{"d_model": 256, "head_dim": 32, "vocab_size": 2048, "norm": "layernorm", "attn_scale": 0.177, "tie_embeddings": true, "init_std_down": 0.00295, "beta1": 0.9, "warmup_steps": 492, "final_lr_fraction": 0.0, "seq_len": 256, "doc_mask": true, "steps": 5085, "dataset": "wikipedia_en"}
MLP neurons of a small language model. Each row is named by its layer, matrix (down: output weights) and neuron, and shows model dimensions 16-207. Each number is 128 + 24 x the weight over its row's rms, rounded and kept within 0 to 255. Numbers have three digits each.
After each neuron's rows, "fires before" lists the tokens most often just after its 100 highest values on Wikipedia text that the model never trained on.

L2.down503:122122120128118104153157158139159122079112153176127121125116160118116132120123126139136108183172079146117168148122146093129098128115132115137144142123120127119130132146100141164129123122135109145083155128098108118136173162119086113097131131160128116122129118156110087145107099084094176172124131129116181128113139131087168125114152154128060099109136141096119124159144134155143127189120143137131145142108105159146068128105122141139136100082134105126130142103115116140155113116122134116115138099114111117176139126157147146103138139133128138072153141174167096121175084141124140176
fires before: "\n", "-", "In", "A", "==="

L6.down127:143089170125144108092133139136115122120081159141162139092100138128138132108135144107092138127142157174134106130133132144105157161095129102137117168126163110140118152152124138116105083138177083155178083138102171123107135103114149112117126149108126116125164124085136105092129174107099116103160141111104081123154132071136120140151162140112133114126096106150137155152132107130103106119117100104176153155065112135132148117124119125134120131151148113091155135119156085181111149126125121135156142128138133180105128133087107127120120127132100089111086114150153172135104176141161156144
fires before: "1", "2", "l", "8", "0", "r"

L6.down776:084144130104129109110109099103198156153129123145118167126139123117131159149140154131133115084115155137169108109160100122143112146094090124118135159143167161131145164128133087107123101116132095151133119138142131120158109139153134108148087130136125074133140111140121127175107086135141107153125130134118114090160152113135171148102131142124129104150171132093132120108139141107126164148144103152115164129157118140131131089155134152069133109153137111136143169117143099101154102127158124137093149111158099072103158127129114085135131100093120101128108127101111117163155092157135162145
fires before: "0", "2", "8", "5", "%", "4"

L7.down840:119113118165125139182106116123166118097149087149086121160115111128133136127152138146168117152130100120190119154085098125091128135122145092109156144134139128126145124151168145151117138151122134162135112136077143149140108110097137108117093102172084100133134145113113130169130152083116119122117084096113092126166132098105143120135115125169134070097120172117110120164127198114125108140134119120110161174138152105114083145125119114159166107147154144104135180117094110155140119145136168119129123150131092111108151075146137094086137129103103103130143126141108129154144112147106125159
fires before: "1", "2", "8", "0", "6", "9"

L6.down458:126106124126145120127092145127132150100100135126110144113146112161128171123143171102128088161108140127106139116121105098144108158144127104120161121131107126170147135148148141083148116130110150112157141153077143131122168154138128132099108103166106104127124137106092132113114100139071138140154149138121132131139119129099122130188105142162125100155116158144149097163101136124112101103145189119134153134091151132111145109172100092161139106137119147085089173111100114091127121138121179133124126060095150127137139173137129125181138148069139157108108166124104098140141147135122140153
fires before: " ", ",", " of", " later", ".", " in"

L6.down34:147114107117150129114120130141142158100119115138122098150040140165128168109150132134179103145130176131152151143072160119158073101121184104167138159134131150112113094092068162061111133128163148129136101124120149099119149087124133124143088146088129125131091121148137166151149126129131153099153115110137110125100123092125141090124111145176162095140163151152133120145127154128119108128116107148114151126088163121077156157111146084136134135143134106118150136150146147135130148104087162116141117118140121121179098151131143121069121114115162103125139130129132117144140163154135173123
fires before: "8", "9", "1", "7", "0", "6"

L7.down414:119148106137075134107132117120110150119116110114130118150142126143123134091116104120102147148085125146098160157144145106114123101156067105086113118136143137143141146154112150134165136144155134123149162127145164184160141177141096103101139165109127151137114141161068154131093151145120101155132131125139121089148124106124132105122105155159145102103130116106159093123104167086121113108125165160080104101167129093092123165161112099147084165151115128135164146131117103122156210127142148134110125173116163141085120120122096181111131139164147136121088158173113076136143113113143121138
fires before: "es", "s", "ed", "ers"

L6.down314:115128086106127134109175130173106137092146162157165077182132145141104129164085137095131123155141108107106150163132110127135148143071137146145100119176147127126139123114121121171170166119128099107153146139170143143148132093120124137150160155138115141111167172174102143098090137119127106108082107132135110118115089156119134099128131114104118091131159150108133172110113110117132151146151100078124093140103122119126101129086113176147134078128155136121178107143125130106169132143107119104125147109142168122127144146096131143130070161136121138073142115127151116147116128109139100111
fires before: "1", "8", "2", "7"

L7.down752:105132110157116104145130151145123100130168140162134117149148151127160170126097125132129139132149088106083093114135133144128138115142138131080106154123112125131114124144113138156121119124112117119147168090100152087160120172092072117126130120126147132129152126140141127153080106135135122164065132168138145126151119109121095108175133125152115110115126117119137182085166106105131121127152105117070159156127152095115108127150109137102077124157147124148102123165107155139130122149097121155104148145155154200131100130127156146109090158151137151163090127153104167110174127109194102126
fires before: "s"

L2.down704:154119115151134133070094145088148125172145131116124153164204136165079154096133121129133141153116167127092131120136091141122137084126111129126130129117162130138133163102135150062108133140102173108132125091155168150087116127116125150123163094088137120096165155116126194137121131122112093116144127110112170168113114116146157154115126084076146118070071115136105110116132162114101093132157111129150118143122144126120145112143126135135147111126135157152160160116145120112107140093101117127122119147133122052134140129156090154140092136134123133120097133098154093165172067105145113145
fires before: " ", "\n", " −"

L6.down71:158128138098098175128119142131124141141140165118138134131181168136135130111102158144140136158158128108098151107139139128128150100115112110107116091110113157116088146124115177081113106134125106124098106125132093072093108120128117144104152134074146112163136163141134165134116107145144117087114132139113168139169071103129094088151132109064120152155095160121102142129145116143165092171108171154111138128112112130174136160132131126133159105104141106099111139160073151140142169098149156168132156150161106138136122155119158117103144131170128093118106099113134158151128120132152148131
fires before: "s", " |", ")", "\n"

L2.down757:120117113114118115125096118130126173141114122140058089095131133113135115137113085090152115125151162134108146095139150119118123135110146109183145124160135117082126129146161146126136127107174117099084134152107147126130124092078069151070139136115145140141120145152103102093127136146123147177116105091125129110116130133129147138136117072149113133124163147155131108166104146138118153139149108145103143132119086143156098096161151148118144100138151144137063155163106149111133140109101109125138109119132135131144191196153135104112130178117153143127165162146124165113149138177100141118
fires before: "\n", "-", " is", " It"

L6.down746:132154132115126106133141157098123176124111065114097114161112147163108123142152146099131132111132134123078119150142143105098143103100111092134102141118124148161107165106135112135156139147128159163113151129120115163124115133123152087096179106105131140153121127114117188063068175108130154121103138168130118136106138082140111088105136084077134165143123159112103086119135109158140154080146155125066143118150093160137093128164124111106103102139120160116122158121131110143100097139146126120121145147114138101131117162132119117144109142098116141121163114136119151118125104102107129152
fires before: "0", " well", "p", "am", " the"

L8.down787:114120142149137099147110130121152126137120145108151152145152141111131174135137131109142112147103078053152136115125131093081116099145154109109074164115086156138145151131144154139128110135136130165101121154121192132134119122108069099081119146103139149161110162151156162104130123128142143168142083104109102170148129075116126164136143133173130115125126138116107138141128140093132103132087120137132099113166136135101143135127166103134211120134113116145148165106132151160142134180150139144117108104114108086116110084132117134106159169120113103133130174128128120126124126142130146131
fires before: "2", "1", "3", "0", "9"

L8.down462:104119116116147139114143141097128107106163137162150153127100119121104130136155156132071105151131139097133088132135135115120163139158106157096115103080158102112130163137149116125130108119140140121092103125119103132185142125140171125166098159117103151143108081134147113190106142070132132126152133148101142140136128132129132155176132143102113125146095137126084115130104126118157116145141188173133156121102121108125104118151112181124116195124127165140149156106101141120123161097148144138111172104155108148139132099068127196108111124136099132142089137117153120135117124069153118131
fires before: "3", "1", "0", "ible", " to", " of"

L8.down336:127135143096166158133070118130128135131151132135144156144094116125161159158144132101140069113148122096135130126156134174147138111133142142123122117172129111138137115145129122127122112141115145107157126130118121176183122117138146147165112075166120166154161117121145086112113116114109174122161122105120081141125112119108128155128122142142151123123132148108098127167125176141131092119160147105151147106096150174130134104118167126082120092134168131144180151099123136104069145121078162091108135101150157128123141100131115125113123096136133144119113095134114093126101123159173110115
fires before: "1", "2", " to", " in", "os", "."

L7.down413:145121126107110149147093066147130139139140145108126100119138147113144137097150141119102111102117132118101105128122119128057141160099120105150096134129123100119103138138126088126153129111145139108128125190140169140159104134121142100133174131134148164066138164145133122112096099125099110143091148122086122120101141195158114105107124124116175135106117103183165121121123134128171121093135152159097124139106128147183137148137151158149144108113110149110140167131112151197098150144113207116120106116153122103100093131161109127133139161124149108137153068104124086091142146136140124123
fires before: "0", "ound"

L7.down619:108133129118131128115156124125107130099120155116125137121139128118135113110116140130164091110116136148108138154137148127145167142136133115155128141113120106139102156136149148093132113163151151091123168178183120085128132114155143127094104150146102138111087153128086082096169086090168122129136151149179145079136136090122116099087101128152135138133116158121089125145080090086144095156140167131134107121145127113120122111114096103138126079157161128182124154160134098136177117130097137099127150125106098157149116161152153113159160138160147098105128126108088142173156154137120114109
fires before: "8", "7", "9", "6", "able", "er"

L7.down609:141123125151106123131102155144107139147142121122127109125094082112124108092154136121137167090119091134124129114081132126133113136098123153146122160123178093134108150136154108158125124154145136153118097127127133171157111120110108146131104145101152176162169102137152092128151142163119135075103134106125155109155070094170093160150178130110179175133126100128137117124161101109099124161136079124132130116087090138082141109119158100117145154105135115112148085116139136120121141151115138101142123103156136158149113123153114150113129100118099174166108128115156118130118103083138122109
fires before: "2", "1", "0"

L8.down132:107100135130139164143132113145153112125139111094184170166151118091074119117135120123134111106097145117109159122157131113173099137143146144101126131102188129123104162104112157125142137135132159118084088116189142154119132125099115144140140158126128178143100138102052135075136125130137120116139099186145106108127152111145127124089090119131124147146118145149127118116131120130153129113102132141127149136138151126119147152104100125125157150167107080117122169134147094124155177175119096102149116142136129115152110167127088089138090112146090114126106130153131142140147160129120138115
fires before: "ing", "ial", "es", "ed", "ro"

L7.down130:123115087118082091122164131126146123131177125121096120142146088143095073134117096107175130145175157121139152205077145143097092135154096152143126116130141111113148151134098129082139108110144136113156100136151118106139136114169129119148123176148093134108153139131074172101140151125142162104123102127138148126110102138146104172088155184123098089136107117156090098115113124139153132134138106109117113122096130108129128118077155121140151152084142112155155148137124116131199134146127119144097109121130124121135101136118097117129118140131138135107143126140140127145133152099089083150
fires before: "7", "8", "ed", "6", "9", "ing"

L7.down593:112145129137130166125120131120131105079132136108160136119094104138160195132141154077127129121141146129106119131160143119136116116086164174124141130128138123118111117136111110088096132146117148112083108149057148146189132152141114152106148133161147155168162169097155107112113137159127106156128169115106117134168143110125110143127137090090114118086128151126154113107078148108119138102115173130127166144092153118157081129098129134094101116106114158126126148131135128143117155116115115123148150151151141119152119127132117155112151138091091135137104160144144126112120131125145121143
fires before: " |", "3", "1", "2", "0", "4"

L8.down133:081125144116141163126139123135122141082138149138157119142145169124106115163121207110114124094131142131107119118129112123122109121116086119110096116127137110157114094135123124134113157123143162152144124158083132118129110096123171100104128171142119137115152128104146124102126109158142167123123148124134099144129140128167130142120114112115126113117130142110123126139112159110143131133126118140136130096105147136125134154107133117117121135110157105171117134114133119132142171186165163125150091112117112154086109101159097126127137111104120125108144118138145123075102121173128149134
fires before: "0", "1", "4", "2", "8", "3"

L7.down891:136125095186163094130133158107151096164105152147118103141142112113127147141152087136076136107104154158129147116139102156106138186168124127156148143171115112136192123154152092122119131138095131133129165141091112140111145137121096148121110118159147114106135095112131111094148166108107126079144122135152118166151111094130168157140126122142115143092124104122101129139136144151112135111144119128105122110136174115166126174147148187136124150114130152139111090155129124136143137144163137125086088063102133071124075105145138104122128123080115177139100157110136125120118103148156112102
fires before: "7", "9", "4", "3", "8"

L6.down715:174149119143081134092135101087113155129099113135127139162093130134132143102139118116135148113088158108114138081146152149135094110149087143077120106143127150163153132129131153083150135164157164132160119155116110150137107133150107088113128127143155159115096141159101152138128090144132132147137109159149123127181145074133156090106097134152110122105092104115132117106110128085143153129114132188139148104141148101129091182146137113135101148130153163132157169145085126100157174103137127164160112141091177145148164149115097142129122139160125123128111119177087089116128101115129109115
fires before: "es", "s", "ed", "us"

L2.down312:136138142179112132160164095110145106114150171144122090090119122062132121153129119160119148112197095159077134165140140100123128148122111122143138084129143137128118118148132087139158141079140102160130152117098116083146109129115148114124159129137156120126094110124116095099105105125106153132131093146116167122107162107131134164133146143154103166173129131114147117103138137182138118170138119146139164128143175135136134092137137119118110106146142114135103097113082151137118108132137102121113114125131141160134126146141104151093120122137112108148115107169163112098174118148151123172
fires before: "==", "The", "A", "===", "F", "In"

L8.down289:148136125126124125156124142125102123134113123104140177145142144159165155079100124106108113138100128157117120101086166117102132125136090139146103135141132115167129144133092132174163115147112119110122133132117108122106165137109116099139109109128120117130127116108136095113146121131136088106117118120158068162128150127086102149143106102137119106083144132177112122170144106149141115122131185155101138166164167089157131153130131151122102135147106097108137123145066106139173094148132142173127137093151128127094118152139125134165129154111144155141112137098117118103181088138157111132
fires before: "6", "7", "8", "9", "ed"

L8.down808:186175088162145100085145149157122095133130111108189145130164136143145148129167127135114124117148145142166111116122097173151099161144143117131153154136115140132138161170122072083109125138097157134138130112108120178127129163131073104138105086177126109099120107094138150134098178134131126120123125142153099122160152132089144121137131116159134110105143135156119109126130102130129146169116125124123114086107176121132136138120166145101089090118129101135184135156131124068134121171124128078110159140147146111158127149155088113115098114100157096121136112098115104098130109119134093144
fires before: "1", "0", "3", "2", "7", "5"